config.yaml
num_key_value_heads: 10
norm_place: "pre"
qk_norm: false
max_grad_norm: 2.0
train_tokens: 900600000
MLP neurons of a small language model. Each row is named by its layer, matrix (up: input weights) and neuron, and shows model dimensions 474-601. Each number is 50 + 10 x the weight over its row's rms, rounded and kept within 0 to 99.
A block is one neuron, or neurons of one layer that tend to fire together. After each block is what it responds to, as a language model described it from the Wikipedia text at the highest values.

L5.up316:73 65 42 48 35 51 51 64 54 51 39 46 61 53 34 48 37 58 49 53 60 36 62 55 46 33 48 35 69 51 46 48 47 44 44 37 34 54 72 60 51 47 41 52 46 38 29 26 45 42 43 53 61 46 71 54 63 50 45 39 44 41 53 41 47 47 47 35 36 50 50 36 66 38 45 40 60 41 54 59 48 48 45 47 35 39 35 62 62 62 35 24 34 52 45 48 51 55 53 37 59 78 47 43 52 56 48 55 47 38 57 52 51 53 42 51 31 47 50 52 54 49 54 57 44 47 52 56
L5.up352:37 46 64 31 49 56 62 45 42 55 44 41 52 53 49 44 49 61 62 48 44 60 51 65 53 53 49 60 34 36 39 29 43 40 38 39 35 51 63 37 63 38 53 71 58 40 56 80 39 46 61 54 71 51 49 32 43 48 47 63 40 43 55 55 35 49 45 57 51 46 46 52 56 49 49 47 46 53 45 54 72 58 40 46 32 33 63 51 47 50 48 51 48 47 50 46 49 51 55 61 54 53 61 57 46 49 62 51 47 54 40 63 58 63 59 60 60 65 47 74 57 44 50 59 64 69 62 48
L5.up707:58 42 61 66 58 59 34 47 69 59 37 56 49 52 42 39 47 36 48 63 50 48 63 52 59 56 31 52 47 56 37 53 42 54 50 61 54 49 68 47 48 53 54 49 62 63 25 42 48 48 55 38 58 40 45 54 76 49 54 43 48 54 54 64 55 59 44 38 40 62 42 53 42 38 34 58 52 50 52 45 40 48 67 69 57 41 58 61 49 37 52 44 58 50 44 30 58 46 49 49 46 54 46 37 54 61 55 47 48 64 41 54 44 31 41 45 45 58 55 47 40 45 66 65 40 50 81 59
L5.up760:50 45 62 62 50 50 49 58 48 48 39 41 49 50 41 40 50 46 52 52 39 41 45 51 47 65 51 64 50 57 54 55 56 52 48 61 61 51 52 24 30 43 55 42 56 70 42 42 62 48 61 50 48 63 40 54 46 63 58 52 52 49 55 50 64 62 47 50 41 50 26 46 34 34 50 59 27 61 44 74 57 57 45 57 55 55 69 61 26 73 61 48 36 65 47 62 26 44 45 57 52 48 44 28 67 54 56 48 36 45 51 39 58 41 60 71 54 39 69 54 53 49 60 68 66 54 49 52
L5.up789:54 79 49 70 55 47 65 48 42 39 53 46 41 52 30 47 52 40 40 49 54 69 48 52 57 38 47 66 48 38 49 29 57 51 63 49 33 50 58 37 42 37 30 50 53 32 50 52 31 42 44 66 57 70 56 64 65 61 52 51 54 38 60 52 51 51 50 49 53 45 25 47 40 58 47 77 56 50 51 53 41 56 25 45 48 50 46 31 56 50 51 43 49 48 32 46 48 44 31 55 41 37 48 67 41 60 38 54 53 56 53 54 46 70 47 38 42 51 37 60 42 33 62 49 33 59 51 48
L5.up877:49 62 55 41 48 44 53 48 41 41 47 50 62 45 59 49 44 49 53 50 44 65 57 61 48 62 59 50 34 58 51 50 40 64 56 55 38 65 51 51 36 40 50 51 55 59 43 38 50 58 41 57 51 42 43 52 51 42 40 44 39 47 69 63 64 48 53 41 40 36 54 54 49 47 35 79 52 43 44 33 50 64 64 66 61 28 38 35 53 40 39 34 55 47 68 53 42 42 55 56 39 46 49 31 61 41 47 45 47 49 32 40 73 64 51 49 43 46 36 59 49 58 56 51 47 49 49 54
L5.up878:57 47 39 53 44 36 57 69 51 58 36 54 45 53 59 60 46 26 52 41 32 47 57 67 49 52 58 45 35 58 54 46 68 40 53 41 47 36 42 54 72 30 49 53 55 41 44 40 38 35 41 45 48 58 39 16 33 54 41 38 43 66 63 45 30 49 53 62 44 32 60 61 49 46 48 66 47 42 55 64 57 41 51 36 51 48 52 33 61 38 49 32 42 40 43 56 46 54 72 60 58 50 29 36 65 73 38 56 57 63 66 67 52 54 59 42 53 59 56 52 64 54 50 57 49 71 53 39
L5.up944:66 57 38 28 53 42 35 52 61 54 39 47 55 24 47 57 56 46 48 28 52 54 55 55 59 56 38 40 62 52 61 33 62 36 54 63 42 43 45 45 54 33 47 58 29 52 61 47 54 52 57 48 51 71 58 51 36 63 35 49 59 59 54 52 61 55 42 35 43 41 51 55 48 48 61 63 47 56 81 40 50 48 58 53 61 53 61 47 38 60 30 54 52 64 48 66 59 55 45 49 47 48 59 37 54 59 64 43 38 53 40 49 73 65 29 68 53 37 48 48 45 48 37 47 51 48 39 38
L5.up1038:61 36 44 38 61 64 44 56 35 62 43 62 48 50 56 59 54 47 43 41 49 47 78 57 52 39 62 51 43 49 52 32 46 55 39 36 48 51 37 82 63 48 43 47 52 67 58 58 56 44 53 50 49 60 58 56 56 48 45 52 64 44 52 46 52 44 44 54 38 38 46 47 48 50 44 52 49 37 48 69 31 30 55 47 62 51 62 49 42 39 52 45 45 69 35 35 50 42 56 70 51 48 52 43 51 58 46 61 54 56 51 51 46 65 52 49 61 41 52 50 34 33 55 40 68 55 54 62
L5.up1135:47 60 54 45 51 38 39 61 63 49 39 54 54 48 44 29 36 52 61 36 45 52 55 57 51 45 46 51 42 48 48 71 43 48 57 60 57 36 42 61 64 45 46 61 46 65 57 34 55 60 62 44 53 55 52 59 55 49 46 53 53 54 63 50 55 57 45 43 46 38 49 45 62 48 59 42 46 53 55 54 40 44 41 63 59 61 32 46 54 44 37 55 52 43 51 36 57 57 39 42 53 56 61 51 54 39 44 39 65 49 58 54 25 48 49 55 41 38 42 47 46 53 24 48 55 69 47 49
L5.up1359:55 53 42 49 48 62 70 50 45 56 51 48 55 61 38 40 49 51 33 74 51 40 53 49 46 59 51 40 69 45 52 40 44 61 60 59 43 29 60 47 49 50 59 59 43 46 44 50 63 49 73 26 49 35 58 35 51 38 67 50 41 55 55 47 53 50 38 53 62 57 38 40 51 58 44 60 49 45 53 46 42 46 38 57 66 63 47 49 57 69 36 44 57 45 54 61 51 41 57 45 53 48 59 56 47 64 50 42 54 50 38 56 56 46 52 48 33 47 52 61 52 38 63 53 44 43 68 51
L5.up1645:65 49 44 44 57 54 65 32 58 21 36 52 40 51 59 33 47 37 72 36 48 55 63 48 43 59 40 60 61 48 46 51 54 47 54 53 49 43 66 48 64 41 41 46 72 46 45 58 49 53 42 65 48 59 67 34 41 57 41 58 71 40 49 40 35 52 43 55 39 70 47 61 43 48 67 40 63 57 43 56 60 55 62 53 60 46 58 58 53 60 55 67 50 41 48 48 60 34 56 48 53 61 68 48 47 45 39 46 52 48 49 45 49 52 61 78 41 48 45 54 53 55 36 53 54 40 43 53
L5.up2054:40 42 44 60 48 36 27 59 55 45 46 47 58 48 68 48 55 55 39 50 45 35 47 41 46 67 52 60 45 60 43 51 48 28 40 66 65 32 56 47 44 41 53 55 52 52 45 45 49 53 45 56 64 79 65 43 46 65 44 62 53 34 65 42 42 44 41 42 46 43 33 38 45 49 61 48 60 62 52 69 38 54 75 71 62 48 63 46 43 53 63 45 57 54 41 50 50 57 55 54 36 66 42 52 65 30 64 63 50 38 18 62 59 40 41 58 63 48 36 66 62 38 52 57 52 42 48 43
L5.up2164:50 53 56 60 61 52 41 74 48 68 51 33 52 49 51 38 35 53 59 54 59 48 47 57 51 50 50 50 53 49 52 42 47 57 50 43 60 41 47 52 50 50 73 51 60 48 48 57 62 62 43 45 59 34 49 50 39 46 58 70 62 54 63 48 64 51 35 40 47 72 39 47 65 54 69 53 53 69 42 47 31 36 50 61 35 28 30 44 58 58 52 56 62 26 46 47 46 44 37 48 43 66 37 41 44 51 43 46 66 54 48 63 55 44 37 61 57 67 17 55 33 45 55 53 41 46 57 28
L5.up2233:66 63 37 49 48 36 44 49 60 56 51 46 34 41 52 46 43 60 50 53 62 28 50 29 61 63 52 53 41 43 44 43 79 35 47 57 48 59 58 70 55 38 48 38 47 58 50 54 46 43 67 42 63 46 51 56 45 45 60 35 49 46 42 54 51 56 58 18 50 54 26 39 62 36 63 56 47 44 60 49 52 50 41 48 64 53 52 65 56 55 47 27 39 59 47 57 51 55 58 78 37 55 39 41 58 55 42 51 47 50 47 65 29 39 51 60 56 35 30 56 51 53 59 50 43 41 48 53
L5.up2313:61 58 38 65 44 61 59 64 46 67 41 57 65 45 38 49 55 62 55 57 65 56 53 62 49 36 31 53 53 54 46 54 50 47 67 46 48 42 55 60 32 39 54 56 32 35 42 64 61 40 55 56 46 51 41 34 46 46 61 56 46 51 49 45 53 46 50 25 43 75 27 58 38 55 50 56 54 42 47 43 56 58 62 56 42 41 35 40 54 40 38 31 45 52 49 52 33 52 47 25 47 68 48 57 57 57 39 65 54 75 48 61 61 46 47 54 52 41 33 47 43 43 52 52 49 49 57 62
Markdown table separator dashes. Dash characters inside the |---|---| separator row beneath Markdown table headers, typically the middle dash of a cell after the first few cells.

L4.up1407:46 32 67 61 71 49 51 57 67 64 48 60 44 53 40 72 49 48 52 55 71 66 38 35 60 60 41 57 44 48 59 48 47 50 58 62 31 52 65 49 61 32 58 41 62 52 48 41 54 58 50 48 68 67 46 54 34 41 65 50 46 56 49 52 57 57 43 51 49 55 65 56 49 52 39 72 43 51 50 64 52 66 45 64 62 56 39 61 63 26 50 52 30 57 35 60 36 40 57 46 54 47 48 44 36 65 42 42 38 48 26 43 44 56 53 49 54 41 43 60 44 38 47 72 43 46 62 67
L4.up1594:57 39 42 60 62 48 41 43 44 53 50 45 43 39 59 64 57 26 49 50 53 58 59 27 54 53 51 47 61 37 37 44 52 38 51 65 46 49 66 63 47 46 40 46 44 47 52 41 46 42 51 49 54 53 51 48 32 45 46 49 44 56 66 57 51 55 42 59 54 67 65 41 51 44 55 43 29 48 49 30 51 52 64 60 50 51 57 39 58 55 58 41 57 47 44 65 48 55 73 21 44 44 47 41 44 45 35 41 50 46 44 50 58 51 58 54 63 63 51 56 52 45 46 57 49 50 65 38
L4.up1734:61 51 50 52 64 58 44 45 46 47 57 54 43 51 37 62 47 62 42 65 60 65 79 58 60 27 47 28 43 67 44 59 46 52 68 54 44 51 47 53 64 53 47 52 60 33 44 52 53 47 44 55 55 45 35 26 45 40 51 37 50 35 61 44 42 53 66 46 29 62 51 55 55 35 64 62 59 55 61 62 33 59 52 54 37 55 59 57 52 39 47 42 38 35 35 57 51 41 47 48 52 38 49 50 42 48 39 49 62 56 50 54 65 49 52 50 43 40 39 53 55 35 49 61 47 56 43 40
L4.up2304:48 62 49 52 85 50 47 47 45 60 39 49 38 58 47 57 52 38 43 49 22 56 51 41 57 31 21 56 56 48 41 26 51 64 51 55 40 23 53 50 62 52 51 54 39 54 38 61 46 44 65 53 72 45 51 56 42 52 45 53 53 51 63 41 38 64 39 43 39 50 44 51 65 66 55 66 45 63 37 63 45 59 55 39 54 56 49 53 49 52 29 34 46 33 45 48 33 40 61 45 52 60 49 36 65 50 62 38 31 48 38 49 52 54 52 69 67 46 49 46 40 42 71 69 55 30 63 54
Table separator dashes. Hyphen tokens inside the dash runs of a markdown table's header separator row (|---|---|), usually in the second or third column, after the header line.

L2.up1088:58 48 62 37 39 46 53 40 52 39 64 55 60 42 49 55 55 47 67 56 44 57 56 67 24 49 40 34 42 52 60 37 49 68 53 37 60 66 47 60 49 47 65 42 51 44 46 59 53 31 52 42 51 44 48 41 48 47 75 52 45 32 32 47 47 65 67 40 55 38 42 60 41 53 60 61 58 55 51 57 59 57 56 62 53 52 53 55 44 56 64 56 23 39 30 45 53 46 49 29 58 52 51 35 34 53 52 52 62 51 32 44 57 49 21 32 64 40 36 57 20 48 48 53 59 39 56 33
Descriptive list connectors. Conjunctions, prepositions and mid-word pieces inside physical descriptions of buildings, organisms or objects, e.g. porch with, spherical or, faca-des.

L2.up617:49 54 59 59 64 56 61 58 63 44 52 40 56 48 64 32 51 57 55 42 49 48 54 49 37 63 40 53 60 39 46 27 43 40 58 60 50 29 59 59 40 52 42 47 57 46 49 49 41 39 37 37 72 77 56 61 48 49 69 47 54 56 48 60 68 31 49 35 47 65 41 51 61 64 54 60 48 39 46 59 49 72 55 67 60 39 33 64 42 40 44 52 59 59 36 44 65 48 47 57 50 44 48 52 54 70 38 71 54 40 45 50 60 36 37 62 36 42 51 59 39 31 44 44 39 40 68 50
Markdown table separator rows. Hyphens and pipes inside markdown table separator lines such as |---|---|, plus line breaks closing such rows or infobox list items.

L5.up14:51 42 44 48 45 53 41 51 49 58 43 21 58 64 27 52 58 53 63 35 50 55 38 40 34 48 51 41 51 36 47 43 46 51 44 78 49 56 53 64 49 50 61 44 47 36 28 61 40 61 43 54 56 56 53 35 53 57 57 55 33 62 54 52 48 60 60 57 43 72 53 59 58 41 37 51 49 73 46 48 36 62 60 54 43 29 43 70 30 50 26 59 64 61 54 34 63 57 43 54 43 55 47 55 61 59 35 39 60 40 40 58 27 36 52 44 37 36 46 34 56 46 49 40 39 47 42 58
L5.up210:55 32 66 37 55 30 55 73 40 52 30 34 34 52 40 42 52 33 64 59 72 32 43 50 54 56 53 62 54 74 46 54 60 43 32 56 29 51 41 44 73 66 65 29 34 45 36 49 54 56 50 67 58 72 53 55 39 52 55 43 48 57 66 44 37 54 55 53 50 57 58 17 30 51 45 47 50 46 56 33 31 53 56 47 57 55 74 41 42 54 37 40 55 44 46 47 50 50 46 64 43 41 45 61 49 61 50 41 56 43 27 62 51 52 62 55 44 45 43 54 46 50 45 59 36 27 42 35
L5.up343:48 48 37 54 47 51 40 62 53 65 33 54 56 51 48 57 51 54 36 43 57 47 50 44 38 46 44 51 42 73 46 67 43 36 48 55 36 69 50 55 52 41 43 46 66 64 19 40 53 56 59 71 54 52 59 30 78 50 54 43 57 60 61 43 48 41 46 57 59 47 64 46 59 48 46 62 62 55 49 58 41 54 55 63 49 51 43 53 54 36 40 32 46 37 41 38 56 41 60 45 50 57 42 43 36 53 62 54 39 43 49 65 57 41 45 37 52 31 57 54 70 49 58 68 38 54 55 50
L5.up346:61 60 36 53 50 42 57 45 49 54 50 42 46 55 46 66 47 58 70 52 47 38 49 45 44 36 45 43 63 48 30 45 43 50 63 48 46 47 56 64 60 45 51 62 66 40 39 48 66 42 43 25 54 62 43 46 57 48 70 56 47 40 52 49 67 58 41 60 48 58 59 44 61 56 56 36 62 60 58 49 40 57 53 60 53 38 64 45 44 61 31 40 59 43 38 45 69 48 51 43 48 55 67 46 52 64 41 41 47 49 47 49 43 33 49 43 47 58 37 40 45 36 44 52 49 70 66 55
L5.up642:54 58 50 60 43 51 53 65 44 43 45 39 65 55 58 67 39 50 48 63 40 52 59 64 51 48 31 51 50 34 51 50 54 39 56 49 46 42 44 69 47 55 51 62 58 47 43 48 51 55 32 41 63 44 44 51 61 43 52 44 41 57 43 62 27 40 52 48 37 58 60 40 53 62 50 48 61 62 46 54 46 55 65 54 44 55 46 53 53 51 34 53 45 58 56 37 68 51 49 45 51 58 63 62 69 75 30 54 46 55 56 42 56 38 51 66 22 43 44 45 61 44 60 31 46 35 58 39
L5.up651:45 54 45 44 46 48 46 52 46 66 31 37 54 59 54 44 39 58 34 61 59 54 53 60 49 47 65 59 31 38 36 54 64 56 47 42 47 54 51 69 40 64 51 59 54 46 54 44 31 59 40 62 41 58 38 43 64 38 61 22 36 58 43 60 71 40 67 61 44 64 56 39 32 30 49 47 48 71 51 39 31 46 38 53 49 31 41 60 44 55 40 65 59 47 49 45 65 43 47 41 36 52 43 60 57 46 50 56 51 70 48 50 61 61 56 66 42 37 45 63 45 41 46 37 38 63 41 66
L5.up838:58 56 40 54 50 38 58 65 51 48 37 59 59 42 54 42 54 48 43 54 50 58 34 50 51 61 50 54 52 35 54 41 61 43 44 41 42 53 57 46 61 46 48 33 54 52 32 56 48 45 46 51 48 45 45 46 28 56 57 52 40 44 52 52 12 69 50 29 56 44 45 50 48 62 50 61 28 58 45 40 67 44 54 40 62 49 50 48 34 52 41 45 47 59 56 66 37 59 61 52 60 62 77 55 46 68 58 58 37 37 48 51 54 53 69 55 29 49 52 60 47 50 40 52 50 50 58 48
L5.up1011:58 48 28 56 47 37 59 66 47 50 46 51 51 60 57 48 35 53 51 45 40 58 46 58 57 28 47 50 57 31 57 46 56 51 49 55 44 64 33 64 57 54 54 38 49 64 43 57 49 44 56 54 61 49 61 35 63 41 44 63 35 50 59 51 42 56 40 51 54 55 54 54 37 55 40 48 42 48 53 49 36 45 52 53 53 37 32 51 61 64 39 60 46 45 52 45 61 43 47 55 52 42 71 46 65 62 27 45 56 53 40 47 42 36 40 32 68 66 76 62 49 53 60 46 40 38 53 41
L5.up1058:56 58 65 54 58 50 43 54 62 49 39 27 53 31 49 48 42 51 46 48 63 49 50 42 52 42 49 43 50 24 41 37 50 42 44 50 33 29 42 58 40 35 51 42 61 48 42 61 34 54 56 52 45 41 49 35 52 53 63 42 53 58 45 65 64 57 58 55 39 56 70 54 46 37 35 37 46 58 42 52 35 37 57 48 54 44 45 52 44 59 32 60 54 62 50 31 67 34 50 58 44 75 50 48 47 58 40 58 45 56 57 61 49 38 44 37 42 56 63 66 60 39 51 45 56 49 61 42
L5.up1155:53 47 31 41 47 55 47 44 48 49 48 63 50 55 39 45 65 74 50 65 51 52 62 70 54 73 36 49 64 55 49 37 40 50 60 44 59 56 53 45 52 56 51 45 65 40 50 34 52 50 48 36 51 55 55 42 46 30 62 71 39 46 64 42 47 45 54 42 50 49 48 45 45 42 50 54 54 71 68 47 46 45 54 59 51 51 52 50 33 47 60 62 43 40 46 45 44 48 76 33 57 41 43 37 40 60 51 56 64 47 35 46 52 43 49 55 49 59 49 54 23 52 41 56 79 51 70 47
L5.up1165:47 41 49 70 47 44 46 49 67 59 23 49 47 45 38 51 45 52 38 53 41 53 44 54 54 45 62 68 42 51 41 36 60 42 50 65 46 58 56 38 34 44 44 49 40 47 45 59 38 59 56 62 45 51 42 49 41 52 64 50 49 44 50 55 61 49 59 46 37 64 35 71 42 57 51 29 48 49 58 59 45 69 69 56 55 51 53 37 65 63 29 71 61 61 70 38 56 43 44 46 52 66 55 62 65 71 51 56 47 45 46 62 60 44 51 56 40 71 40 54 43 58 63 55 31 42 57 55
L5.up1218:49 23 36 39 44 51 51 51 46 55 47 29 49 56 52 47 69 45 44 24 47 63 28 65 44 51 28 48 38 56 40 34 45 43 40 48 35 45 44 39 50 52 67 60 71 50 33 51 49 45 55 50 60 61 40 50 45 48 61 40 57 47 36 63 37 53 55 54 51 39 58 58 43 56 58 52 63 69 29 39 48 68 65 69 62 54 39 56 36 46 56 69 32 52 60 47 60 45 45 43 59 44 55 48 51 42 42 41 65 62 35 72 41 27 59 46 52 61 56 61 35 52 56 51 78 28 47 39
L5.up1441:69 48 70 47 43 39 57 49 63 55 45 54 50 60 47 53 32 52 48 55 53 60 46 51 61 57 62 48 43 49 50 54 53 42 55 52 57 61 58 52 54 49 46 53 50 32 63 56 71 41 27 64 43 49 65 48 31 39 49 62 59 56 56 72 65 64 41 39 65 67 49 61 57 57 53 46 39 39 60 57 39 64 72 46 53 32 49 56 63 62 38 62 33 58 44 59 51 40 36 63 45 48 54 64 47 68 46 49 33 44 52 42 43 66 35 54 46 31 40 29 53 47 34 44 27 29 60 57
L5.up1580:45 50 59 51 32 58 56 51 48 62 39 69 60 48 48 62 50 57 50 59 65 65 47 53 45 51 58 42 51 53 47 44 52 57 46 42 48 25 41 72 48 40 56 75 36 39 44 59 47 42 38 49 53 63 51 45 27 62 57 56 42 38 61 40 69 63 69 46 58 37 54 60 64 62 42 40 54 30 44 62 45 55 24 33 42 50 43 50 44 59 34 39 52 47 58 35 58 38 53 54 53 54 42 39 51 62 55 49 43 54 51 47 70 48 54 36 34 39 55 54 32 42 36 48 46 46 33 56
L5.up1652:61 52 56 56 46 52 40 47 75 68 39 36 51 53 43 39 47 47 46 44 60 50 43 48 49 50 42 42 56 44 32 44 69 42 29 52 24 54 54 58 48 52 39 49 53 54 43 44 35 37 45 54 55 48 65 48 68 48 62 43 70 48 56 44 69 30 47 50 54 40 42 57 64 39 43 62 64 58 56 55 42 53 50 61 63 47 38 45 49 46 48 49 37 34 54 59 38 51 50 43 54 52 49 40 58 62 30 43 49 46 53 67 50 40 48 63 33 40 53 47 58 26 44 44 50 46 45 48
L5.up2284:61 55 50 54 45 49 45 44 40 66 37 38 45 55 56 52 52 47 46 44 41 43 45 45 37 55 57 51 45 42 32 44 57 58 50 49 40 22 57 40 44 64 61 51 61 39 44 58 39 51 58 65 57 30 54 21 67 38 49 55 31 67 75 50 52 42 41 68 34 65 57 42 55 67 57 36 60 45 42 56 46 62 52 58 55 62 50 55 50 40 58 42 55 80 66 38 61 63 52 46 65 73 44 54 83 63 42 61 44 55 53 58 60 52 44 55 34 46 56 69 57 37 58 54 46 31 52 38
Row and list numbers. Item numbers at the start of a line in numbered lists and table rows, such as 12. in track listings or | 39 | in tables; weaker on scattered word fragments.